config.yaml
hidden_size: 640
vocab_size: 8192
norm_eps: 1e-06
beta1: 0.9
warmup_steps: 0
schedule: "wsd"
MLP neurons of a small language model. Each row is named by its layer, matrix (down: output weights) and neuron, and shows model dimensions 16-143. Each number is 128 + 32 x the weight over its row's rms, rounded and kept within 0 to 255. Numbers have three digits each. A neuron's up and down rows have the sign that makes its largest values positive.
A block is one neuron, or neurons of one layer that tend to fire together. After each block is what it responds to, as a language model described it from the Wikipedia text at the highest values.

L4.down260:159058103133138141152123133124129098140168081180081076099126098103145182102163093142179126130100089108124121119091128089085137109125101120128151090168103076130115157142117123133103112173164200086168112139173068143087162107119128096170078109108122137066146091068118141175083151139150154106131123120151145115134077146097116141138134114119139087158182120169099150066089183103133078134082
Generic attribute nouns naming a field or quantity, often section headings or infobox keys before a colon or "of", e.g. age, code, Label, Demographics, percentage.

L2.down112:118182098128166066143066102129189165131117174086136136098190162156107126120180146153187082167135145123140149137142075196107106117089144173124114133069159111061069195140120106118105122193093115131145164189137129120127143107126158151113088122113136142116106093108121119149178075098143139141075106121079103119137093170105121142141098092155095106138108113132139148131084085171148128099134
L2.down122:141137084135154138141104142117162176160173172156160154157124120161161148129042057113158136140102132151106139153111144140159129087159165126142161120164069054087168161107106190130118085093155075205123105087133095172162140160096151155139094072176139133077099136110122134113163103171162116126108141124195142122142110144166123120158084182116113127149073131090169128133172120144150087073129
L2.down381:124107091078104082084125063140149160141128138127104111098152103115109096058159133199193155174212112105151073102161086119136130086161124131181147111129148105104128135151150134128141197166145172144124146120131130169149145127136141103128148101132108123094092130167152148129065180156053149115137126178140091097060082122130179118135159091140140181111111150144161139132127126194060173079138
L2.down481:124140105117144104131131152090200105153104057123142199111141145091128147105081136152119144167120101140138179105114126171127137139165131106134120099148106113094090083142172140157110162123110170151134118143136157135170152153126121148124134080131202064154033136119139136146101208171174078143128133184124159184113140116102106137133130150096095112113117129123114164152169194187119152098149
L2.down483:109115077148141172106093134168143083109176129151119137161090151131109164118110145127178132124120077102100106115094127077104135074089117148094119144090128146110095112145108177076115058126135114102147111101083104137128169073081162113140141102124118095192100112121083169181154076087133156088126178123152114064168108100119170158125161060167111164141089123082115116101141124158140112125144
L2.down626:150137123148089124115177135128147108138136101141151119095156159191150145134089094136143088101136118173146140124155089126132148152175144150101149094173112135083054144164139164119122145086159106102127159114149181194203134173113139105075189112088090125113083139108027111178135114162125095167203092157141142177140117200078084173132092167178135118132078087089105112117163145167134153128148
L2.down808:105102056095140121144148123149103089099180144210107057197186118157128117119089146121130078150094141170149125128091113151107146106147103143199219173131096170144048100160137117174097113072110115146106145125074079134114211088177143176153131167118063145179131121114117114130127092095151120159161141179132138156184133139140077103069173169175138156088131098108127149116135206171133092069088
L2.down847:146150082173163111090089085152196101101095166103098148057159115182140085111062164125156120122103105140125163117151134149112136143176108120126127143178163109085098177153146168086118098025106222156135150185146130144137101111185140142164148152138161140142158169141091188131136140165147177107127068125112118132088115107085099121194116192079147114162105155124164122152095103134150202103134
L2.down882:114148135130157126136156078118097144104172108132155167104111151163149167150121080167130157090138068146159128101129100123125125124145189181106075151188113128066147182081150118143049166118089171115072163081101140139139166138110105148168162079067165119135119115143083185111166167092133168093110119154115147176167194113150135130143218163116149141156097120169104106190113107133108150138051
L2.down1003:182166137102114085123154108112106115207114109105076095143081160136120084103113134159132164173178181122188164159076124076143025107182139098123139148104156159148127163158100158169110202088103147184130151153101132088155125134133134126120130107160127084078115162167179182108162085161097170162165134152099127091116100068153170106132118149171124128099171149165215112198140085124121060122081
L2.down1029:098113121173133060116118105141156143111141140111083079140095150116146116154121051104195129112167130132156132134100132139117129154125189228124081083134154087167210135111151081173089130144187176172118123123141096149107169173152116158169137106147098094149134164189135084105096167178109104131153166175129142152163056132129114102163153121142131149124117184100161132127150131136136130085151
L2.down1143:108163103140142103132114113192155109138173120115074140139095152139139197111154080122132137164118119121167171179130156132177192187175118163103177095174176082098175138121110105124153114085168192168150135143119146169136165099139155153123098070192132093114099140128075098223143112138104159123089072112115105172117100126122146121117175104167153096165105091133131093095135112134098187131104
L2.down1423:147133068140047119113129131134078125119151105115081160125084133174165101146127094058123147147144125173136109159114150154120146118164109154109134096105108121137130115082103137142114182100215160136124194168155166127127102139173126063155163130092181138078109141095130111158099139168122117118072115127123188191084077091166151128077161106189200125128111083112165118124126129160083151117120
L2.down1442:128146121122141122122079200170100142134105099129116100149144137106074091137164122173110136139122117160162138107166114152113093064133136175152162102154133095102172156072117113094163202127159155190220086109110151132116156104133059157165104082166143099131094151112109152087102172165129127179146128159200096105129104090169136140110180102103144195126171146021081118145152116154057141177170
L2.down1681:142139150098106128111152085125096093079113151136135136169180097096147118157131150075161166179155129155207186133054047101121091150180162138164133102111168112120067116094128167106106126151088140126086082113111153107109136107139183118135066180140165113168118133140119142115074097139144131112102113166105043185116119104121113130154126139099147135149104156176122176196148142143100202067149
L2.down1718:107124128174142124144087055138131099113116085131124065179131082104121181106178137125127181105104144111167088113065079180117117084118147174080126105224150077137148135143145107098104125119120149178120125107077119136124126114145110127124128123176125105176167121174143110151086158163091115159113132125121120133164128175132141085147172094113101184108119094125160124097131131118111156126165
Dashes opening bulleted entries in name or cast lists, plus "as" introducing a role or function ("Castro as Sergio", "plays as a midfielder").

L4.down1659:149145110103162177123137105111150145171171175153177115141117108123127086139167157153101168176124096153095176132185059154098157111095171123135128137128098135160148183164116079115175123155119126160165132162143134122159132131137130146200134170091142118140173083125150125135135161116085111150152149127136132078116110125114163188121143217112116186144161085108107134083125067089070180104149
Tokens in football and other sports articles naming matches, results or competition structure, such as friendly, final, tier, defeat, and score digits in 0–2.

L4.down1655:105079128166086112150085098132125169113126096141069098096160125101039139114112068144136138101151151187126158161079141140089143165125191131165121113133123157111131178106085166080151138201154170102125126104080123079137120099125121129136098223110134168122133099120117116148123136165033084157214174107154130091112102152105111131153129140133087124138114116122122122153118167115153108088144
Line breaks ending a wiki table row or header, and the pipe after a game number, mainly in sports results, election and list tables.

L4.down1227:137096127109100125109081170122124129151150195075075106087079161105117135156177151130121142078145075122130129118147139090093062112105156160168127112090107147158139130099105137128154114096199166146173097146131172136115098148100155156130124140144148135164091119129158110108130145156164182092114168093104111119143117160122124153157069067128166132089121148181157102107129131153078139131122
Hyphen bullets at the start of lines in name lists and spec lists ("- Darko…", "- Displacement"), plus some mid-sentence commas and "is"/"was".

L5.down310:166158132146115125161113113122152072111166139135123087164115087079128108161161120073134134092099136122166113105122118092128144111082096145130133114119145149131158112113102068081125076095128123107119104145198169134199131128155165121103170107092172155173155144083092094076141152144113189166111115103131166115141123118074122110149139198134116146132106116105111132109200093168059114145106
L5.down655:106112128187106103136133148157098179147054118098131098073072102104112077103128104210146124114161242124152144145122102149143083128155124143144165149087125192120141131096125138135154128158135121125141126098153198098159138114152094076127099114106124128117117084094136110156070135132101110162213056096099110179111067109077163122147119183136086113079117101113140163145090098142129110108112
L5.down1226:025092142163133147129131113086070080121119166107131131117165138126147132086150111109139134082157191109156085172102068094120109157142097166104134071139081117087100101205130080188133102115173144090167090131109115166220087073118123164183094148109144113133171166133174119099150106107107143088140107125147148067169133129124068199111113181118160086130101118156118149115130152143152170137147
L5.down1635:161172128124118152177130101085144165144111150133137094157156107168121154170143060145133149117115154137150137160152122152146135099145135100115152061074136134180181120083106087122122134099129140186127121101118167111120109136216073142131138137131123140101181110144123165102131169140142129094160127179125107171093105123108121114165082082121112140153108144128154118085169171146109091138131
Mid-word pieces of foreign proper names, especially -ev/-ov/-va in Russian or Central Asian surnames (Kutrashev, Ibragimov, Aigaliyeva); also colons introducing quotes, and "dev" in devotion/devices.

L2.down143:134105113127145124173161024142162125047133132129141143179131143099151100109141112170137142115115151134190201156139064089174127094146167131141084084156118129123139167145102160194168130220132150096136123092111096178133124135098043143111174104113153066164084127109131133126158156145140145108155109097180138117164112094106124132150113167110075201136109094122144098108135130145126170137103
L2.down227:144099127100173099074155138162099143108058188065132185146138077087084141168138070098137168094123167115163118078102087142096125118126163109130091106171143144151093102154134116116129065116221126145124141164108118074114133127102188146160092162139098145122151081139153114089141157110116083133138110158094115155188113102093133118107117113092130131126100168089150136083109141157080136068149
L2.down338:117174181172200151181115081115098152082149152092152134130122162144145084180130152122137120122125173116119110136117086150145161079116126143147096110118138089129117108107177117169150100115100130194083133155151080098145135183121149146124213088087194190110087135138102110076126115166135116082133098177179056051132139122126159153118127112105102154113148168137191109174172135153114149185147
L2.down435:106112123071149152067151177125147138151146103035133125147119118126181138101147060136102165048126096127190135147128119141142146148134172106154122127114140176075086083126115068148174208114134160169123136130153116146096116092134144153129129148154173101116106148144139203102110098052133126110168168111186125100119153147083135116130133129201114079090112096169159135128142091176132140127087
L2.down467:151073156115145139142149117130120093099080127095121113132083142127157100083153106105107141102104109106174162155136123092149144121074134156151110103164158128132083134098095127102138126129157120109120098158130137141112152095135079086121100132129115116111084125143100120129102143126123091155189132118131074170157152096150183108122142145114108147156089143123098140134128152151128125169163
L2.down507:133046121148156105155065147153163164109093132167132156088121157105060135127139139122136112141137161137136130170119091143171084143115171189105105112125145126120173153097111099173157073112157161125146118097113095119173150151129097208111099121112122099191087128183178098126107083120074086167111131079172147094140113092163111132141124116110135124174063138084163146114138097119161129122172
L2.down534:162133092127110116141159192096156176128114094145060146114152174096081094079172116137111114167147110144094150122074139160145123089162136163095174156121131120132085140107159129098185064140114101137155129138123141153137156165105152073131136094156100116153139104081160059104151136181139146179174104071174141117154076142135070213119179144125162115088143174134140164107125144165096155109147
L2.down695:132181148179160128152121067139142142119141130169161095080116085132107123140193111165117090121168085106062113150133108094137129156125120136130069141227141116124130195112145086144146136113125142093109097156130118086069235114084158108154093085151139142166145100094149142068095113044082090147132116149059149120109131177104143079139102114129138074151191094148112168084165129144121089116125
L2.down779:125109164171170160150124140144131185094074102157106128093152100130142146104099087128115151105122091103119110163112118117141155160158130091078139122182133118141171151113137169128094121135188106135158148135072103167164152063126124102096144111124100113115124104096114094152109143120138080213140136128097213094093131177070178128190162136138143090136176180142164130146148061110173115151095
L2.down941:144111113137136125118130113139135108159137191134108094135106092091149142061099137148081108137105152102111140096148132106102074165171164136120167125089060125145115095116135122142156144055167149146164128140148123122160122126133206127133158065171135135153124072137113124119120131113158143068111119140086088123133150123105047196184129088098064104144074131079168136081095125142100172175110
L2.down1025:175111127120131130111114093125111175119127134100075125170101172146149111130152123103142133083126082118153135157082146130165144175177082163121119106131128148133167191167093149084105118138128113145086146135150170115128142149127152093074103154104136116156140136142162130151191166198144119157151099118164154186169103042078118123165104120127158147102130098076150127123103129089151111148082
L2.down1187:158111151150139161092105132133097109096119145083155121148117139094133122061111073105155127096103141100125135161120099123148099123126074160151134116149145096123068173134093108101156063090126075057116131145135102123095173128131142120075129130117125143154130145145092099124055134114121101102162128110177079139115094075141111155099146114133173106187079043090096164080117194121088134135192
L2.down1196:136067149128111120087129110082145194052166150141108112109090119197167137126183153161140108113149075121105173181102136074128107082081100094144115130112106201164106141137089107126145198144105122144170099146081139117191136130173099142127160140122070154155178084127156148113152244163108105097131132111127152161115097131117130124058125117145082128159167024128206172042193150095113137127130
L2.down1371:135148143179176096136149118146110110111136155219132106209125137065134149192121128127168136108118105102134159185086070173133154131087139177086170098138130170139116127132112214197158125090067104202074147110134090132144133110098111201057099157148078154096155141125142122119110141066102121131162114129129121133139154205124098102130129132109112147105113100127144127141134118116154157159163
L2.down1486:169073165152121155119213158116172157143103082120083132129139114138124124068178076130093158070111139120165112100087116148127099152191101116178194071128144117101107111156108167173071180130110133127117129083114154122170096161145174169115168085137050134159031104161107093128193127135172118167104126160188174071117144109138075160154137156145164131109117162161129111088131090156133125135099
L2.down1612:109199068135113100149098079135138127083138183093161138138058097134153151085099123147121177107132141107099117143213185166142121110159134161140139076148079148119116114122130118130105115116149177177074130079107190073152190102074165131101081132104113113109122110130184151094096126093094142161107120041100167099153102130074088146158191159144123137159188138110144150098134161103124096096086
Line breaks ending list or table rows before the next "-" or "|", and word-initial fragments like dev (device, devoted), So, emer.

L2.down33:149140159109165122136133124136114117092082120156133155164082149122136150154144087090098099114165139083148116148097081138071196117154113120191159113148125097101123148162133118099122127169169102155140164078120178098117110107018202132104129180127092111078166121144097120118062136091102120063188124106039134131139117105149127128157128118077130135120168101140057102175166074150121091136055
L2.down86:091084127130122085095112101141200102096160102107142136082100148135186123132120122127143162108132120095146180133053193149145141131163115103074057173145176143101150171125086158131106136106136118128129109122104146133132038122094126139146138170089140140145145143191106087094111076090125142152096065109136106090108160084147078121141198103150032198123138183100123169144124096140170156139170
L2.down162:175125097082127090074153130141173083141125185090143094092106181110153162195094134120066070097105139230082155210138116141154166088100104137080151119135076089123110109180186128099086127127134208098126120122138124123167109124085179145081110075099155086158149103141122054124112174160146103137130098127123136120177149068099124219116096106128090076148144145121169099113092130113112079104090
L2.down256:106145160122106118139089119115105140136171161113128147227119130130120141094151151160124097119158144121099108112091108109127140116111161192068073076109184124194143095162156112143066112116083121138139090151141106109052090100124136146116107144076159119131168194081109097177141124171107134097126108101149096152153076114141088089122166105162190147077148090137085148156131121152106151111085
L2.down668:070155109138111157123100155139158161098119169113133136125200143093118167047106129118103160123100105142061117188153085107111158107127082130089143155152128088105141168141144052137166176117201185168165158178116124117121143139167161089137098133119090113069141097085099094130075146170102159108128161129108150117157151077053139166152135134037176122167189146131144137114143152135083072079100
L2.down878:159126083137104171139134109171101134152149137113166134161094068125168111181123139166150141094203113101143095072147160132151136138140131066099146126108124143093108126136102112166136119143165143166175086071149137132070129104079142086141138079137172079174163155120129107118099105092112199109143136084106104103089164087079112121107143090057140122080094189122122086128154187126042166114154
L2.down1016:156145176134125132131104163104131155026090112181104149160151097168134175100128128098075183117196142150147086055130152139105095105118125122154152145135076124110182087091094159111133088160152124033152098168138102118129124120133148011167123115103088159141143062164112153122110136151049139146095133151112090181075062107168201138120118161117167168130145163173112121118175048089134172088185
L2.down1170:118100140168192126112108142143162108106132121093137172085126140118178102201111152123148144112118126123134103177118069058083107124186157116167065087105140146130138143075098145132127164119102083123163159163142184134118105119157148090035117143145132146137159133176121145100140113165098132161122155069095118107070142149046099131101109111087168122152145180080090113110143190125107125165138
L2.down1357:135146135180132146132127144128097120116110098150148105193135127133077091150109150115130135102159160130107168113137085118090183108173036091119143067141144143118114136118155153116087138120153127134141169112120096128086163142131096115205118164154147151124117128131184088204185147145132130171175158224124138128125110158074052146141094069145105143173198143105148125184121107102165074119149
L2.down1414:150154152102187144119116107107116107080145141093120094154119101152102148122086086147160179082112073181133163115115138125151160192162110175173179146084131157080130170148147206111123134126105143112132136124143169092089112115143110098055137095066161154169051137178099111130081148110148108139131117123106166064195167214083163155151146162200166162158147131070147089160119098100168153125108
L2.down1476:100076163100185122129192222122106149043096117101072125082097134175161095148113142224101127130129161148135101062099152089125198105156120114098190155078131196110133108157139145106147181108030131122081163146122117165138151115151087119149095091106170156126127151119110093098132154182153130120131151149143155087166111142184052090147084108145144117119164161159150105064092149118113082142136
L2.down1529:131193089086101121108151067077083113124179139089161074078146123143032132119094118136164159136124117118137115155096187136143126085111110083130089167086147170140148142109101092096146115145101131105133148173115120182104149154194194118077072109189134159197077151164145096101070137085130137127144150150106144124113162188164093046121130156167141100063165162120105128112144121131105076200109
L2.down1552:127130143117085134151129179162103139116158097072101098126119167113070102130117097108113153080087151164174107091091144143148135129128160125189116167158166094104121102141118124140121127114092115125197155150153179079130124108112085032133142153146137114168150131085091160132159174113127098118117122100167086055075154082126122152067074214144130090071158151117127067186139128109109140139146
L2.down1600:184107119120136176129066077147079094124132171022119112096098122135097149118156134085106113124134098153136105107157171156154136100107098185173121145125142157223137086076152136126120156085115144124138122096122107118154154150173127168094129172104165168157204170127137137159094132120151084180151136132013067117143123166122162092097111116086094143112129142180159150172091203093154176099093
L2.down1601:124138149178166090074144057108147166135151146120157127135169129098118170122098141116108117137189144161144200137073091136094117130195188094115164181110135148142120112061087098153156134152160195153115091125102127164110132132113132162165066149103149111185105114144144120093143168127129123104098162131164123065191100181102094034142145148107102145110097160108100095127085056140169141150130
L2.down1604:103149156125135072105128093096139116083085076129128075152188088138152174102063024124134153116146142160147098097136133134120074129152093155078172161108055106157194060136109104099134121123174119109146173121158171118106128183106165146125156129170191142148138149089123141108119114140131110173112100136107105157135080110082066116103161128121070147137127146187150148141110117136117166141073
Nouns naming a group or a count, mostly population in census text, also government, votes, %, Score, and people.

L2.down74:135137128117143102110150089112106169106140066094114073165151222141108091114114129154123179095089149135098122112121108085107195154155163149159164134168111102156172101080080120117156116211177149120103214118131175155096110208058152129141105200096144099176114129217149174150153147123154141145145100120144159140125122145126082061127144155048124155162159154098130088153155112143118134147135
L2.down131:146114118089118133194153154178130138140116156099119160072070114111159159076149133140107136117109097146112095154139121128100094178143169090133187171079080089146159140059137153117043149161181071076161045137141161133121183128184129042126098125079062139173093201145167115171147084128133138165189138142214143106122120117116124090162144130078111141189175126132064117120155116146111135138116
L2.down173:153144120112075064149146106137149181126114140187144116050094140120177110178091106108147145093133106177126145179107143099126115106135093149158137102110099177134170138161123152131073165070134137088046149099128148082155112110100131073109099080146091126138108117114130120125108109155141111152115158136124116134110134128090112106119177133102175050133110140167142142140135131107137126072101
L2.down319:111126103077061111068170137152160136119093165130192122097116164153154216146113156185086070128129173137139093138123163147163136106113089096161135087130127066135138124197150165092163089111173086161123101168140128129123121102134082089134045179173153144080120176191147106109123072159142148151136144122158114119109064112100143131125083143228115143053205165128130103120099146186100160083112
L2.down330:094095099091102129128125156100101174107162163096157071105116139096128141187110180104121133108127144023084140103175143128111108115082193106087061093151153127131112139074135089157142172125128188173096109162112178107124113109105164133126156155173155113112183131138094115145153133116123178121113122107136116110152125149118135063167119135106190146145198138134144129158129117079167128183135
L2.down548:100058126115168075161087135133148130125111134136124103126115190098127130146158135105151087119157111158112176116126144131113132100176186114148136099144097189106100168159135162107130082121114119125147121129144078147167017153105143104086110098109131115058098146129117151103141154071086146102174138152129120110097126066111135169118134087172094177124094103072096119074092130089151089109027
L2.down592:135129201150096128086132140114134093129091143130079136135165102112154141091123147124128164132160111129137102068169121180144155112125113106128122110059166162158110146142140101093123131102167102143134112159114096145154095201085043127100123166151140130138137219166055146162134116129128119204126140101148147099119122154074140160141146116148157104139160096127181142149160061134124166123094
L2.down842:156129128085079179137116137095172140102111141138135108096045090091193158145108154123094158100173158054094139147053144158116118143170154106148198097121133080103096138120158084138128150130086133158142148170142085114151190100112147138186128133122087033172159125189190102121152155072117166124188139111160095171090163148131046132087180147159130151121125063069137199096139161069120115083108
L2.down955:179120069067031122104120130119136127154107113097134094100130085145125079128104122149107167088096116102107130197130111075134109082158140142121160145133165134158160148195152101141131049134158137093086121094158083102144110181126146167116111081159164186090140121098127135171113140090113157171138139098153092144093178110125148099142114119161124079140160102168150150139112147138147145075091
L2.down1020:086143078115145138163087024166139116154091096109139159116118166118114110106103128147076158098120134124141110103170093155067139141126166140165081137104125092150139131086154122127133068152165192137141101121134141138187140110090167093157163133135112139189135097162122127126107140133160098145178199137120133158180101129151111134107133212118163203142112097121144105221180065152103147092120
L2.down1077:125128152063137127131116139088123129108085190150161091178159142160137152121122121145065113160177120153143098133153102083135071139107096133106133192131181146079104132154093093135111126130136099136115068089166143155124116167171165146119131127096076094163115109172120069154148144115106127089088110180185137112139066114142072178153154087123113127037130100170170104172147178156108094115195
L2.down1400:107115059112125159150116160125103146136157128078110132106160140158111049128158202099154124070133195171137134113099132104090075148099154088133094136176147096167114067113172114069145120179167101136114128104148097103077090126093127130112135128154150154096097123114114121120059121139148128162150118138108099035117109171140155138142163118126104118123112150059179103152100092090114121106172
L2.down1411:100088080116125100128146122102136182114113138140113108126126113111141098098131119143088146123119166154112069103099090135099144107145133121123108134182192094125175105179147052135091131153135094135105104177171104145074123097136173163198101125137157142160131115116137085129166080160097162128129133106141075090116138138144059095185147108134091130095088158130118174110053045073144180117148
L2.down1466:132111144162115138169095130143158140140117120144137100189146163130125155058138096141109128126138099171127177155118131074112113136150063176155118121090122128161022108139055088113110105125101152159058130110117144171117165061104105128135100150142066117109161122127086083088128074119128139149151128126175118139116169143096135095112143080107116120177121125051082150095143156082128130109118
L2.down1521:170089189102106104112140167122154088184129189131097132089134099122130159119113140074131107103135096107097138068148168134093112094156114067142149156151167131135121129184133153143178104149099152139146146135153149058159145101086134142113069137079121061112149166175174080170104155123156122112106093200166181104148091045184131124157102136113139080148149100147110124107056177160105115082155
L2.down1710:162122201183114099107091137098117110148074148118081153114089100129134071178167131106119166161130106147142129084091172104139131183143116116127123130169144124136127104186121087120114117105174113129070077157131080139128157229128167128115097134095170106160147089104175043176164102160203144159121137130142149193063124118163105152141058110177091161086164142107092229123134118121128111134164
Words in sports biographies and reports that introduce or relate to a team or opponent, e.g. side in "Premier League side", beat, joined, against, club, plus leading pipes in stats-table rows.

L5.down666:171191190094157150110158095105168138134134122114133162176084135127152119136078149138133103109152090082095110094113166068108117187182154143073109054129119140151097110165089188111154106115160116120146101133176106112104122133149077127170059101132097161128141098107148041199126035091121076165098121171109115097144123183089157144110126084145145122116089131118130173088146154107121138093097
L5.down1133:095153141119168150100098098147168100082113131084080080123167177077162082066130177182124149152159144124151106172136150127128158090121163160153160135171139147120114151140165091123081120113112172107104106117208119108090134118075137101102122132134089127162114108124123063081113158120091131128101137093138139110162126136081154134138161143111087120083127137068115149134097106120122137123174
L5.down1291:132130145173135078134148107154162122134091117122129121156086125111168102123148152142167187132137115163118092073148080109126081159187180113132145143138146146143112101157119135049072167135165124155101121131125189121069104132152167070136109163163111195118118103145126166102148116136083153155060164111111102147146105080112124126168145177144192121086108047138138132128114121049130119125143
L5.down1468:081176103158162160112132167122163128124134171147150113167122076142121161119172105155173090116160148153089098110076118104098123093138070159193138115155122040165153087123090065129149128130116090115163130195184141156146139135159052119145149164173118094182151204138086126110164050132118126191122144134126113095144144110157141105195123134127072086118116157167116149110107200197149112114124
Head nouns completing a noun phrase, above all contract in footballers' "signed a three-year contract", also population and word-final noun pieces (deb-t, arr-est, ex-ile).

L5.down654:103146149046106140170111097106160100137112143105113128155175203154133127188095198182139116143154093085127150123104167117118108106108070132122122079080133093089154121112095130117124023142113067174083148085061106126107157160127148055132117152122100129129127118110130132098134123141097188167140142143144142139114102167155141108114163082130117124111167138164115134112129121065129093138118
L5.down723:107111099137085102105168127189150056156147090130163116106146157108127102142127102095144135128132140124134115131100152093099086088139088135119110181107117095144080170095131170127163137081151139100142117138120132131096093148110124194131153145147099202100094129126076166111151148112171134152165128150120117134097137122101145056149115110114156115143107087108099107098127102122084131162128
L5.down906:094128078140133090156109128075117149108082136129119137166122164115137085090069174153129166119073138159102136104162164131132149111109109124140109147150118111077106155154145095109108044113091103196178094117111115131087147113110100084087074105109088165129101153077105101123148148100127150124105164145091100066153111195129126097132105124137120115117120109153085095147106167126161144113165
L5.down969:128157107167128132124159145166151103175126117098178148103171129152127109117158081139122103154133136127130121103126116098111072152167177123105139163097113146156119119126125124106146107084181214097131110127062158126161150151119117163145108094097157135065104154071106073140165100134084147146173162112139105163131112102082155168126113062114161160125131120132109076147124136150128129142122
The first = of a == section heading at a line start after a blank line, as in ==Early life== and ==History==; also table | cells and list colons.